config.yaml
head_dim: 32
norm_eps: 1e-06
rope_fraction: 1.0
parallel_block: false
decay_shape: "pow"
steps: 3584
MLP neurons of a small language model. Each row is named by its layer, matrix (gate and up: input weights; down: output weights) and neuron, and shows model dimensions 48-143. Each number is 128 + 32 x the weight over its row's rms, rounded and kept within 0 to 255. Numbers have three digits each. A neuron's up and down rows have the sign that makes its largest values positive.
Before each neuron's rows, "fires after" lists the tokens most often just before its 100 highest values on Wikipedia text that the model never trained on. A number after a token or word is its count.

fires after: " G" 22, "g" 13, "ag" 9, "-" 6, " g" 5
L7.gate22:187101196124138138130135207142179072132081121130101185081137148130148110093123138143118132086152096173149178130136148115087134151112093100138107086133144041092116107082118208157050139110148171084150105131135093145109112100145167086143141180130190168092103112119151147111121150126156187110
L7.up22:130101147100161125213157104113104141161095122159044141122103087103176068118097129082082152148132066209173094094162126199123143090115143131157139161121139077141121178171114111160160087132103194185126117104138123154144078076099168107152143148083129150113173057126133129114131115121125195129
L7.down22:135163133097141126165146115104144159090173108149138089087132107133151138172112116130092074133131143073174099122115101201100132096113119134144228078185110129158132131160124123201134155154125123139115201095141088124093148139113177113104148110128078138130119125042131122193075153098136105156

fires after: " a" 19, " f" 10, " s" 9, " c" 8, " C" 8, " S" 5
L3.gate189:095116106139175103131136139106171122162135103158111112069082083123159146175189064189059112170120152066124175159101150127149119153153063100129117106091176121143151121162157116165079131105134143095145204113135088191109142084143130124152133148119065095148119107192100130114131077100152084142
L3.up189:127125160103147136103128174140111144089122151178116166116127117132160139192059040126116086185164075154126180127154115077107098147155081109078163167144143134158212136135122144071166075121174155093164161112153114136097147093116113121119113081186184142092139070163151124118086126134137077142
L3.down189:132192100156151185153141074126110142161160092137132179154172059106122140175090141125066118091112096058136157177117113158140136123137136080182087120174151076171157119106122103141108142202160154146102145085069090105117051138161156169157126114125089065183161092088126126096160096156158156145

fires after: " m" 16, " M" 13, "ol" 6, " ab" 5, " b" 5, " al" 5
L7.gate46:136153152160116114156102163159127143133104157143167101119110044109161132133111135165114083132146163040140158119080145124135147127159080121168065103163126077084138176144148123152107135144070061200141163121133137146068147149165154134136240067121166133127165114115101131099066172128121124138
L7.up46:150125154118160121112115069097178180145110165090182152164174142146142082135093125154143092129105142108152112137156157140102147120151136167119110072118122142080129127125248115161089105152159097097164129161108146131135111128144109111135109135152118148141159205129068110159075209119117168127
L7.down46:151064132114116165142087147160111124195094180133123176116159165160121145137089135107110142130125163044137130117158120086117120155126149082114097165098097120109124161091140183151149141143120146124121133198134141166137148130134116074107206069165031097139144141120153124099069110156139124128

fires after: "," 33, " K" 19, " of" 6, " at" 5, "es" 4
L5.gate71:193109065133125127183129166114174152140183123144140194140122110070128082122141167153118110162115114113122140069122075099161127114117171134080148139165144166154146060105184150105161054141111127106098137136174150130113167036084107092053072120091115069096173141203115180155143117157153182145
L5.up71:132061131097170114209153120117138111152149112187099177146092151099136110079136156157116156139082107121072149125129207122151135148140138114093123182151078202116096069148118109064177126120136093118117185103210155161128086166090122086096130111068149056061131133158107169132157154179104138179
L5.down71:088183074072116120134095123136104132185135095181124115145077102143124091152076210073122116094152115110114125080170156123139140109109140130133096118173135146150131130144150076056226145097148094117138171119199133099170146155129108097136132153145134130136101147162128129159179186128112110176

fires after: "." 41, "H" 15, " where" 10, " e" 5, "," 5
L9.gate139:086104090154164112150164125122163136165145137134167072138096134180155125122144134103092083200169111158183070119141144098058151159141128177146107187136191147126120120166155068121118113165109066175127077111189089168074142127122125103140094150160162145081104085107068103110106082114144119162
L9.up139:139150118120147127131131135095127155125103159128133165091132168072171075038183167136141085114145147150159142171079110098163114158058122105120125074086117109136152152064151096149141168134120164195074158107074167098114162124179129155094122112113120139066105122131141091154115105172169096196
L9.down139:171129126113099087176149130183109127131069103170098141093152128106123108124094077118095104094122151130169111097046161162116141138147191061131087149126104132147113114138101065063172161127139160105119112178124187160176053111124203166113152114154111167172141117103181137157142137108094107151

fires after: " S" 31, " s" 12, " P" 12, " F" 7, "R" 6
L5.gate112:102143132107061069174140164110129129123177123170135172165146143125107164131148131174104088159163124136172161142101110080112090153168087139155144121126163182159149097139124126111101171103115170074108098127114107177104117165142084105135072117120123126158061198135124067194121101037196130150
L5.up112:136103093103080146096115074164152098112178152143166122129141096149115167188155051125091126197113114164110110181130190149098129136124093178108186113139148119083121080086129179100098128082142097143134177153095125086078111094110087133150125128131144094119144091174113107112112133084084109123
L5.down112:076105145159091163138098106171097127094114137086144100101167090078131129149076136110157160141096171072180128139110142087095101174107132121126124155126135157170158119178127098146169171091136141082151109079165176140089112127144112083137149155087163113118091135136129116160139115169135111137

fires after: " A" 16, "ar" 14, " Y" 11, "i" 7, "h" 6, " R" 6
L5.gate64:109164128155139118128119078184115133129151133134078172140154110102150149105115116132144122077147056163091084159187193128096162087071161130148105093096166096116112174098152104152147156159165176113171086134099128153140177130120147074138151093136148123155086152166087151142143160062103113120
L5.up64:089118139132118145109146120135120071082112177180124129124169069154133149093128123166121135109175098102155151154136147146134142102094144152089110080145133198111104137039096112119192117163098137170170078153095128198134133106094194157176095129158097092104123111175113163079157109155106074103
L5.down64:140088120172082160156103121106118103105153163138136113174130151063158165177174093140135118132150149096071118109076195133117158152121124130060140164110113148136151190043113143105153109100174124163133131140105099112175139113143118105168155102141107147137148119141158127114148100161122215192

fires after: " C" 21, " c" 19, "ro" 6, "b" 6, " f" 5, " to" 5
L5.gate140:116140118187166120194153105209129144083085107112023092166137123082096131150148135149110162141135095059152125115122168144121106202126135132132118105119126133122113085127130148080064109135124136143138081137089074107060129080093139148171129108145204114116111122100179108089128205113194145136
L5.up140:069162083186101081122156154168113131131131132168108126147199165087116155193177163108143187118145173066118096121111135090100143098145089125163126087100138080151130082098177142119119131134122117149116171138120142136085146087090188150121166090152133099112113156154120116124192176115168118112
L5.down140:106121051111149079170141013144106090167105135180165089144140151085117089150113089164132193094080093124116160137149095166091135182166127174144048111171106128128066133070117151154124188136137147107085158095114126151169132103101129119095155142137157102207148140158142124136127135182122171043

fires after: " C" 39, "u" 6, "r" 5, "C" 5, " D" 4
L8.gate8:134119124163158134073123148096101151082076179140052148114204100114122109161148081173044161102165121216092139112106127107116134084054147172134152117118164127163120155152114109121161120160091144151130111188142144142112084180144156087160140116090082149114163129093137143114185185114190164134
L8.up8:125085114131096138137129075111095142150097108103101149152107146125078149148206134126142232163127110125107160088123101105161097154144131102139195085092094105140108089030146145157133131150181096171116147114133151115133149128151166140156137181129088114091124107142116095092138172105145124107
L8.down8:210133090159114154164125109142120158113135109109153212156126098123139165120090176164161165117099103124101139145089150145098142118097146136120103145210128128132106068159144146118077119135111090117097184151138081125156055142137095095153156164137154096063107118110143134136094109089117116152

fires after: " n" 14, " c" 13, " t" 12, " C" 12, "t" 5, " l" 5
L7.gate13:127155094146037104141173093169133099058130127151172124123165110172119167113082145177119218144084190180140215128146072125126093195147131123126126156093133076121134204146050106132136116147141121117102120122091131101091122171136121095134100097144056164145118119107126116094119141117158145113
L7.up13:131117116169104184144225170150158123136099135071066126178127137185124079139116108174079147170114100135122097193124117159130159160166130124113116169115195150178114134151111177160145092158070121176070105120103136108131074106118142103157164047093126148103176094093117064132120120128122128076
L7.down13:140136098132100136087068196124115177133119131154122125123178082127147147144140079096072149103119146117129129161036093099197128147108148144123077158097112180137138077151145128139178109184134076142128137165103129079123116176124170110150123115162115126176112148117137161129089139103108126142

fires after: " off" 12, "ear" 10, "our" 9, "in" 9, "i" 8, " for" 7
L10.gate67:121076171091146140158155142095073130148083109141168173070147109178075106116144187176153150135124142113055126153109107125105157137068144134146187145104112144121101102076139127174070169044070103139147118140149110142139134122157142115154115124107105180114066129123107138152096150167109111131
L10.up67:123106122139137179142157129139126174178158125144162123117162170082132127146082145113118064058124142176168166180146056088143143115145122103158147122154151127155130111125136114136148136119091108083132084179121123135083136103067149147110147063187119083084093090072208164100105174142098105127
L10.down67:162103163121168145137121109125120121180084090119147092091132091123131167142126112073129088085155129103123100145087116123124131111158144065141123133097153085166086151150144164157099083176136140183086217163170140107101137121145162129156173204124194150107160087112197058083104142154121101105

fires after: " in" 31, " pro" 10, " the" 7, " In" 6, "us" 5
L9.gate122:164128125117133124124132149169135149193153171151076101145165136071166084120116110164155072148131132159077178122165075133124105121170134125160095122100083141100153137177115103088142112137086068120109141189109124111169060146091103164136148096170068133100102169104131063115108122120112146086
L9.up122:135049106154109146108123060146148143110121149091117097146187089074113104163118154113132105123112161144130137093168128066114137109141099134144088145107126092114176190174175141139189093152137134181096130163154106071159150171152131186098162114124134107088130090122054132078049128127114128125
L9.down122:093167094141176126109157161099139120149143148143070095166170161118171148148089121111133078096126105146181129125129073100162144102100107161118190137103132125085081088093096150144138160195132176098131151104058142119170109126111109151170120159151128120128135138064097152128134101132077159142

fires after: " T" 13, "th" 12, " t" 9, " d" 7, " G" 6, " C" 6
L7.gate45:163059096212124138124138143147152133117094071127186130155126153082091173069132146195095147134136132142176209121126093125148128186128141132103112145097106130200132168149096087073093121100121131105136152140074141157093091116114128164126113067129128191152116127114121137135131113111086148119
L7.up45:068089186124105112145133140133083134116144141150064126110151100100131103160132201148145188168135126137175132108132130157095118120090115129144099162147090146114127151156133101139082143131124086173096156132142124163171119147160105037126093139122064129111127110184133130156198096064112133131
L7.down45:130104095162086163157125190101116125076122143105092160168135114094108101147082129177101167108073179134103189170147132152152137125132159161147131123162081143131077100098132104113145128142118087098164150096167106161078123104101070080131093193121106204118129120108174092236100099106114112132

fires after: " C" 19, " was" 11, "ist" 11, " Re" 10, " c" 6, "-" 6
L4.gate123:153092160100141059113127108129107123143178091141149171143098150149096079086167122135105171182187069135053100134163168133123085091068136161158125078135127160074100161131160122151130082159086120127147128205067137144147158148151109160138094115154119172186056124123117105129158107123158162147
L4.up123:112132147111095142142220064123112165122138113167127163131112134120143131131149109198113139115124100082132118076117183148100114184085136126164163059111132111132160160110124136129095059129146056105140123148120113058111145088180139098166125112183078154092123126088120105114168177098151106160
L4.down123:099154100114186129165097108155103153120079105157098148157099105123140129178091118157150173196177106125080102111144217117193131181114151107122134136116141115143067087167132178137137127129158101085118145103131148131156093123104035096151149124151098056141132115097091088145093136160182162186

fires after: " r" 15, " v" 13, " w" 12, " R" 9, " J" 6, "ar" 5
L5.gate191:155120125114134130082133148153090103124085107136106149077169125095118141142116095149110110140153145103129122091179160134088077113125115143160141181074170130176110131151086132096143106120140072176165118162131118131121224059094138137175082125112095136172104134154110166174182103108112094113
L5.up191:112110110122151147098148103107144168178149158096150139097146115113129124121101149153156070099165116156120137160197134106080133133050145103104157164102164123076213194116157120136153104137090139165122090105112146130198167191156145116123160170103160169103127151160116184165109142174065121093
L5.down191:066098160125119134088157110118119133135095097098109097079113097091146158110133178152105128101169103041134151121121134139149095071086177127145163150122074155183159133115090111130198115127209094141114070112159108160158087150155131080212198154135142195127142140099127123138137078137152156097

fires after: " cont" 17, "m" 12, "em" 12, " re" 11, " ex" 9, " im" 7
L9.gate177:152116118110115133086154127166100136127086030166163124163102146126173051126158107174110077127173112154187191076079111080135164113145161146131132135161113149121112107105148174102130081089131132138161147121130136144140135099115156090121105136083126115096109143088077190162148104120100115150
L9.up177:111122000166117171146146085135166115147126117171155096129126073158133112155150130102121155177124086121173142101046171142145149116120140138160110161201115178137137039149097107169128175110167153153144113144118177138127113133071083082110133173054100193166149109099132151124166160127123129163
L9.down177:142136137023110077115074123142050113124186136141081148141122169146135140114134151124144175073204174191090152134147175164000101114143105129139148148152152084124139185162074113089121070121135123127142139136164114114144100087172115087069102181137118133107165123140122168126111081112135186114

fires after: " he" 24, " r" 13, " to" 10, "re" 9
L9.gate119:089135113084124153084161146090076066152109117185153141093158102079146133130142153167123150159096154116127151117134106105110054146085124121080128128107129121180105118136152079169109154092086154158160133133057116159164109172090175125065117129117161094099152155122120118191130102103123156091
L9.up119:095150202116131182088107117139100107147121099162115146154107092139146178142183069146089139154092130171187125111100111142155089150107164119091141141179199074143156097106111152191098152123107088117126118205075133197173154073083164129096148160162123091145096117134119124097092099091181130119
L9.down119:132149158127108139127129130100119113174086127128142134104091088143158227125157087153094139123121131070164049168144144081166191093078120184096096159156141104103104123185150096165152089146086150091126135137084020126160161107126092136115154120173163126107086143172123097105105105142161148098

fires after: "\n" 24, "-" 16, " (" 12, " \"" 12, "==" 10
L3.gate36:115095093132094092095121174142087122078165138150152135053092111151158083144145172123122083175127153129121125147073092175037100113125161106119125162109136154097158183117095187132136066128177148066126172130125075178182143127157126108135147145143117129112160121173137156164100143137083173103
L3.up36:141104146148108160132130111119132134104077168084108090127095092160157246115132121120130141182208163155115147149121134130130159120113162149091134161177120088174126153182091120065113061104128150181144201164083087110107132147097077068179106134179115112108120138112082152140148152102105120166
L3.down36:146098101104170090100140122100108103157124105076125132242096130151131141154108099140188147090127120163143133112122120141131152126084157125117115162124141133085074115098175132145121113110106139088058130125143140138131124090122133052116135147131169142139152089113121128106092133106200204090

fires after: " re" 22, "-" 17, " the" 7, "y" 6, " (" 5
L4.gate104:074077114160147121157125079151067144131124120115136097125074156156222146150157114178098091165114106131208151128110150080166179103116114150065196083148097195164144147111058134111092140114133090111132162096120109223124120131103133124160097143104109101125145119190122142156136122080159164116
L4.up104:099145090107176162147119112129103142163116107130085118206128124135169133188134134130100102124095123199194144151120184125154178133084123097096132104120131098156105151092048153167154157079137112160092135067122129199132154053162051098163088186131173119090135095135123105093113084083236159129
L4.down104:165079137179161108109130147090067142109096120090138100100097151109167135151148111118041123109077137130156144099161181135081149123085172102146169112147099092125161080103135136160132195095180109188121069041111116125103127183140186095124122148107170134138157105087113144155070147127094200108

fires after: " s" 21, " m" 13, " l" 10, " h" 8, " L" 7, "er" 6
L8.gate74:158139109095072108137112139096193118127121155155175122149160133202149124088187145167184181039141119118083177089111056146151190090093105113079093116129128112159149126121108092080076170081098092125161153155198139152106200120130150132122117163149112176043122197160122165105152100163151118155
L8.up74:177115126171095132117107101088091114173142094117139142156114099156114155151158154149200167123136155096110105077120127148116182137108154174161112141102170174139200135109152098093029093159044102138148138130120216143095167066171149076151147152180132095113170109170141102137137126083124099166
L8.down74:164172133142142105131089167102089090117140116136169107047066144133121102132133127134161105044153083177170145099087107118165184123123195118178113123098071125135169124155140106125164124122163100112159120129108148166145154102085081159151117119129123120091115111121099145105152076182134142125

fires after: " L" 27, " l" 19, " v" 12, " V" 9, "v" 7
L5.gate121:112215143141116155192132113144155066155120159110095115137159144085158115106137143064116116151170111120139133170097158071077120100118151153147087192120155147139155126131166151148107156081113132079148084112083151174173154092143145143142094106160119152091059121161079117064099121107104178129
L5.up121:145100098142108111157060126123152162116181104150127112127134109122090147147128168113146147101159136163160185210134108118059145073061136114116134157179059133098117062113215183117071137052173134124101093190110100088184119162119102128144139129150143124119182158090126132087135134195084123087
L5.down121:170173110141099165063201095163098173089123088112113102019115132097147121156170128118132103135147065162072099188131113157099144109127101113140164112134139124142154141122111097133145132165174137131178116088146162140184120159094153092128164109146124163114170109147167117119130080109139176096

fires after: " G" 17, "am" 12, " to" 12, " M" 11, " S" 9, " A" 7
L10.gate60:094095127179113123101140099175093133085127172176136085139126055157144134087132139120120086128170088129088169142099108127146114106152086134108126148201128111145138142138090106127108157104128153091122169119130155139161104149085189141111152103153156103091147109182144188118079107176058172117
L10.up60:120117138144089103168114087131118124138101128174081086114124125170145174159174051114146186131114111113051189140180098156164090162081164153122106117144139099095132127168112058104102177101120120140121147167120166121101124171138107090094091115095106132137151106157116124150096146142153077091
L10.down60:213100120119138040111132112105121149154098078160166098110141117151114084102111151163129142090114067105110122113128131127125143103135162111145085120071070160171127190125100089134143225136143114107111146074163121127080119089176180167144119156094161090162060107111095107121149138144166134096

fires after: " t" 16, "it" 14, " A" 13, " T" 9, " " 8
L5.gate149:172150135162131153168121155094141115112120074122078136107119180141113108102155154167112079096160093153141144123141101109091135138085077122150117129116148156102156146102110119119130156133142109173113120145122094157061083134073128126119147140235100103087181137112129122086100146167167132097
L5.up149:128161143165115166194129175074150111133132123103159151128098215089151132135146081160133079101171071118099198122142137080127160145065098115111112101152122180161146147108087045168129137151096136169119145134152155154138114155093141138149089159164156122120131148161085115144165118072132120071
L5.down149:081201145081133180049150154165163073141150108125114147093115128132147135123119140169108083109116145126178098091192169147140121065133186085120140132154128101108167098129133178107120109127182104176166132169100161113108167125104098157087179128135116160175119089160144150090121113122147169127

fires after: " m" 48, " s" 18, " S" 8, " cons" 6, " M" 4, " c" 4
L5.gate176:142153115126100153196127125099114148111131133147123139125172134125072170149127165135084102170167118087121095150106110151164144119054117132126114136159138123142033151081070120095070205133103128151153146119139140138102134125168134101119145200158139126134129164104122164076083040118138128125
L5.up176:112141107109118147113215143163162082092122111117133083114140077193119121085174082134155148140121181139095105149149153147158129212142125137105119131131145101178082115102185117110072080097100179212176136202154149083122107169150121102151114089102153103136129099127114103123052125136129114181
L5.down176:133147145149119089150106111170116107165139142149142107075151112131129149153156108124148142140119134114137096115116156148095136123108059138109140095151131140099164111186084119172128105116058125130142077106135150113156086123119139149119094152037163104127143125076118136092170082165081068133

fires after: " K" 20, "ear" 9, "in" 8, " with" 8, " Con" 8, "rough" 8
L4.gate159:122148100099200154127141141165111124135107127091108182101131109134105101124107161168167152105156114172089145130168149139153172149175160144130123167122153106146146129132108144149148255145104076101097165132140147179094113124103129115057138099107103125094120160191141084124146119138081110148
L4.up159:154146086083116151132131129159166126144141124087193153097139132124144178125194161187141187095086100139166101129102079095135105113096135106151121162091115096103168112107112139142177149124141067147073106139151117203175122121114105091119079132136135120129100129145139082108148168119085121158
L4.down159:121122118106163146136123140144173117166157124183177134111077166138062186162172119123114134094136110177129215166108096167146130126153165136136125199124116135127112074117058166100158171120129138148119154139137124061147114163040118121109146192135170126084120168125126112128110166084088113141

fires after: " M" 11, " m" 11, " the" 11, "r" 9, "m" 9, " G" 9
L8.gate106:146091128142123085161178078121129143134138130154106170093100103128115171141117131134134226120156119111123147144150148122115105110218127110058087161143071075064113117149149124136118095159104129129128136118117136144103127132164147126133147156110165080146143099084125160126139155111071086166
L8.up106:121120159109095149123145161105153099159076160129142126127153138095197110106059094100140134129140189086127139134161111135083146090130077116146108172137116135163075195101146116114101084156189128149130104181167118087146142206101036140124071134142130090090108206107126143131090125189089211142
L8.down106:140092151125089111102131122180125107105114081087111167128027165116101186157138141153157130171110127116132101155083184164070112052144110126114155099083137187128163107160099165141114079055165153110158109149150141143148105111073157109086129155120110135201133164104192128183156075129162120192

fires after: " pro" 16, " con" 13, " n" 12, " to" 8, " in" 7
L8.gate100:124122123107133148129186112105060176121176141168121162096170148167128127103132131093099133186113124121122109124144128088125104105197156115164115158196130155166138100113122120135152134079107126137055096144144162120218110107144108144180139112098159081095082146132086118134120102126113193133
L8.up100:135183060093148111126130154179146115085163126089125099135125093108123136132082165150108088074105137103062197101113126151126162121155135134147086107125123138119086149162138140124199105182149105250149196129116108075141046123128146062144121157129153135166159164139064121113111125147176150157
L8.down100:056147100160133143174130102113122095121092192087159099115089098167171155136054110142132059153122137131172164121140067170160143169107103151188185121146117175139157089131145131116155133110151102076089125128079134133143155171132153107123064134138095110146071181143169122109107060144098122120

fires after: " m" 37, " M" 26, "em" 16, " L" 6, " f" 4
L7.gate190:141113102165077141103093122105147144061152092116148123142130094063165150092154122113092093135163106143115115178140146096126115121094128117105115168094088132096131116082106156153118103095156177105167156111101132089139169152067061123117098066089128137156150112127152202141139105071078145155
L7.up190:107112080156170124129146124157097115119165139118176165141122157131124146147150167092137094135135141133155144167087152163141157105102155079146097160172185173099098140119143096071123136115103094165098132133123124133156089121063182149148155083095165153089170126121082127101132158172094162137
L7.down190:136129119128142145100116131132106104168135133166149120117099164148113108144052139138100117178096128167210130157129102146115165081128193104132114101123114123110118100121099074097151142116142129190122151171142123086169143134158152105123080159156129169184153168132092125181065093141132104138

fires after: " t" 32, " r" 9, " re" 7, " J" 5, " R" 5, "y" 5
L9.gate46:087085123187128134192078103182105122127118136214074155157124019136118144114126165133112112064135158192039106150087150088158105120132141135153138102157142081178137154164150075124135074138084119117129183143122120107129071119126163146145144132113127106090155127134128162187065138119129170115
L9.up46:184139091109169148159134126086091087152117112098172105123162095093108133154112114119115136154156135096152109101081154120200156109168146163137071142130093091132141139125104152204227101143131093133091105170145059131139095057160114093158147090127117140118107181126088194128095137147164105096
L9.down46:108166169080143116162138107091139096117060106110107175129122094156138087101098122156136073146102142179135115130115152081206108157116175205083126097141148141073106102127180160179116158165076110175107116132187102108110143185175130132171104146111030129110066117102169170101147113071150092158

fires after: "v" 30, " re" 10, " v" 6, " cont" 6, "c" 5
L9.gate15:147138033118142153128163131117156136160130098128192134135132129094127075102065109170155111095154190181132207118129114160117120123129110181100119184067130142156109102187161081134138172096181106151139117168133193122121131144117075123119110129145104106082075129081091158137111158122182155175
L9.up15:167109110116055152130098092096093135155141161153181115113161100130132078118126135132151154191139083141192145143099089188078129113094135157096133194116139121144156140187126118085132159095091150162110071115092114107153127112128181099097174140144155170079202146142091105112119101142127096171
L9.down15:170114202106134144123123149177044133108193144146133168127085118081107106105072118211086065120187143214076146146108151107142123166111171143162098101142134081067094129144159174121085111121164107106159140110188181158101086151105141071148111118102159119137141102110117137125114049180109115130

fires after: " d" 18, " a" 13, "-" 12, " pre" 10, "e" 4, " the" 4
L8.gate49:116117104099158170120140140144089099131122134144148151147111106171160090164144135172057099067098109138125179120116115161104078161131150217135130134079103157148137092122146147143124132168160139098132178139072109172117090109120085162088100167136119076099186091123122104174116186147136169098
L8.up49:140134091118154159118171053093097107080144109104151031177111089138167130107155103098127121114146145162145143102055119134114136096153124097120205167082083154180168144163121130166121103139090077101086161075111106133114105109183111106122124134097135100155093138177150144069166151106162199125
L8.down49:092108127186128096170097143103119106160140117155148108168149136147128073130128132095103105133118175047125167131161169166100098057119182089084153055147174195077138199127131146098122099144136090122027129157145113109139124126120129108137083103109078090114128108142169147126113162110188107118

fires after: " s" 29, " c" 14, " G" 14, " g" 10, "b" 4
L9.gate146:113101116160127116121127225115096088132134141085091127141179154100078149157136093124133049120107127106149158145166180128149118149083112143112150103082112139129140195070131147156060138112084161160162104132139138137121099113087153165119153185080093146145052179196095087098155125130165172179
L9.up146:130152107147058075119164150122074147118120131150105184117226132131090123143147104144174192110125105100152116095149104109153072130141158092108122148155151106151072150133144136101127116159163162066162118104136150137160108097110129141152137112142119144113108104091184123102118110176164119128
L9.down146:121151107129187135133135050066135096139135143184127073199126134176103124171167141139167147134119094075196109135103101131152125102098097135143216145158143149127082144096138116140183112115142131116074142088130162112148123090122149114091050083166115120191051119129143144132107140155132130168

fires after: " bu" 14, " off" 10, "p" 9, " comp" 8, " ch" 7, " r" 7
L8.gate174:123106146126099151156086126146097114192113143130151085124157142068126162054127112100174160137107141196128099130155093093218065138168085183126160120145142169080232155146069183089150123112138090118144116108138147123117146119139154160081137201123157105122133151156150092125142115123043122106
L8.up174:093127122065171105151117155153137093119139104115138174152137106157053147130141129110107152122079160118162108120167162157163115103141118163156067192070140157078103105124151122161101174095191130149124074156091105098118137142141089081168115079135147110108161080165121094093062115160093101099
L8.down174:126133191119139165148109096120154141162089139139119115112140089135168181121161130102116084156144184136146155135184125150154159169083156121085127143187108109082079099139151086156118161120139131100074124177158080131130125080179091097118102122092143150067077138182109104079084121114075175126

fires after: " D" 47, " C" 14, "ur" 10, " c" 7, " l" 6, " R" 5
L7.gate181:192089129090139075103102127092135126134090118114119159169161162158102106123129135182153248167066091134094104118139080147117103117056119159187163121108147193111120083121141141119110106130138152200116109101110094200153117093161178120162135131117092109101154190124083111130159131152141181114
L7.up181:160111148148195099093129104157125153105095102216171158174181140122118090104135115098062157178134096139059150112131072129067140135111151171135128128086098073086127145127111126157118135159152111154159144105121102041108164135111114180141132132139062170105106177132103136147151127127110153093
L7.down181:104118160111076043089117195113098179164102139131137113116100085130090140177160191116124150112083181119112141133051156166148107181110089133180165054114142188117131157136114145087095103131142125144142127136141149139100147094140173141214073069098175093126134132138149131131115100152114124116

fires after: " R" 29, " r" 24, "o" 8, " re" 7, "re" 7, " le" 6
L5.gate155:112192189119095170093149106118120098142093121153144075146176079155104124129115102122120153139147151179086096184111103170078095113143147121102116137096083139121135114109201118098134120154108136165185111184112126100146133103079068121143163125064074102136137132168097133141136084122053126143
L5.up155:193117162163137140063056090103153110124144098111093143129150121155113122168142136168129111079137149159135053118150115105125096104127170157112097113143122172097197098122153184125152116175098081123157085122142149115143094148115134151162143115148169106167145121190166121190100097113171108129
L5.down155:075138127083134133143142099089156166140160146111140086127122110092140110114047124109082151064178161117203090116107135101152109113109089108075147105132160161161093104143209163137146135150079142103126138127069110120140148156131149103143155135180109178129073171167133123104164139129163161118

fires after: " t" 30, " g" 16, " Sc" 13, " T" 7, " H" 7, " st" 5
L5.gate60:154088173163143135098150121140131106081109148149114107113138108160103116091130164183095118139154117152140188144159154106132158168122158125096085088118131094140041151152094147158145161098164111160114102046075117140095093162156115052140132139107072145170147191113104102124109131116125106101
L5.up60:168076148203153185140144093103116099106126150122100152150159081148071128122131145192148181130114134144121109152073145095121172155099138093099092113142127134171112140153118126131158122149159128137144107045114134104061058128186133159127163127121149094149132141126088142079072102050172139120
L5.down60:082146081119055099106136137094168104117169181172115118168104114177185167130095119133134129122133172095131142171184060147134121085128171158127158125105139165122097125113146118151113146098148114086121168156127107166087098112114158168204104113105129152162165198143208072124116141081118141105

fires after: " C" 26, "\n" 23, " (" 12, " o" 5, " A" 4, "==" 4
L4.gate165:153139114150179146124176122167095089165168132127131177107062122118150172147121161113078152153140128152146148128122091101143096124064167094087111097147095122187123143144130112143151127121125123156132128181144140151162152096162147089110122152129175120101083092184159064136125166094087204065
L4.up165:114138173152135095108145122147127078106079113156100138137069124149155155137142142148077175090170088102136092164125142077102075190138127154116140120155105099126138120101167127126094142096194122134140093149119093141116122155147049101164165166131173130128127029148114114082118213090126171137
L4.down165:169168088141115135101105119083141145183163163109097143152166166135153149173129162058085112157121129116134097114115112128187143052104099089103156116167168129125116138071117142103130111117123169139137138109172168106141094111148152086134119098112111171138148083132091118129025124170170202119

fires after: " Ar" 17, " A" 15, "le" 10, "al" 6, " I" 6, " b" 6
L8.gate155:167122161153123095122134099129162135143138144132125099117087142125195141112137184135113125093113208150102147113105110091110105128102128046185121158071106043152171128069133130118129102122092144168154149096150141093141092180121143199106114188143127134147171141116116152145117234100119171131
L8.up155:142126088099072139141079112111144101100142155129132181122121229104153136105081154134149127143078128168159134163155127119105147122118134151103105092162132138146110109092116188120128097142128144107115089167154125110136109120095160129132120164127117161091157154120091142164158126115136129127
L8.down155:145110133120149150153133139130110112116095078110104109049149108152125179187129101177111123152143131073076110108115123097112122122172129206189089147113156112140162120163086164148138140130096176132119158141111106117060113117177143138135186076124180082157116101073112114175130136131173112121

fires after: " Ch" 16, "i" 11, "h" 10, " H" 8, "ich" 8
L10.gate187:169184158149092143144110125146150156156075106169140170152130080100102182147160132203133062142171157161111138142124131090174096158081135159107084078135091068111139102125132049110124127136084157106134027141083164192125140143138115190162136130098151075114177131123157132110135122103084111152
L10.up187:184131153089145140091168127157066085134183142121141063110073053125123078134176151184127117168173133152140108162115129116150153113103111153088080190175096095113196094103103118128148130167094122167129115140115083122114141081158119099144124155140185132152219068128145145089156120132153089105
L10.down187:144175135158152124096141125146133123148119146105124150064147155107043192105143104142111138113094094164174081153112146141148107169126156179125099184120133098110118169099127182105057090171124145115126155189083058099156169125154136132188112177097161166121162108138174123144098099123185089101

fires after: " m" 28, " M" 22, " Ch" 7, "old" 5, "e" 5, "ced" 5
L10.gate133:136118115136165143125154106172138131139133063047129120067112113121117159121126163086149128158168113149084107173180164136125135126070151156144086146096099106125128123092124196146138095155152117126144143150106151126135056140112167170107080080129159184118111131065130132122203158176092131121
L10.up133:147142099120160148172169157128068148088106060089132068109165089113149158150171141108163125168188103157134138082146086137138090158090137145170162154127123123127119182110114106127139068138045127065127105090105143126175207162124096127154155122103187133138146138096165078151114195134129191141
L10.down133:162141111104100168106072144175185158128140163120169129161070086141114174143125117108077169047078137133151171151179157132135156085148118164124140178075096098140124114074147104091122074115092101124143150188178134083139133141077143121083106165138136109195165129109112133158126099154123156144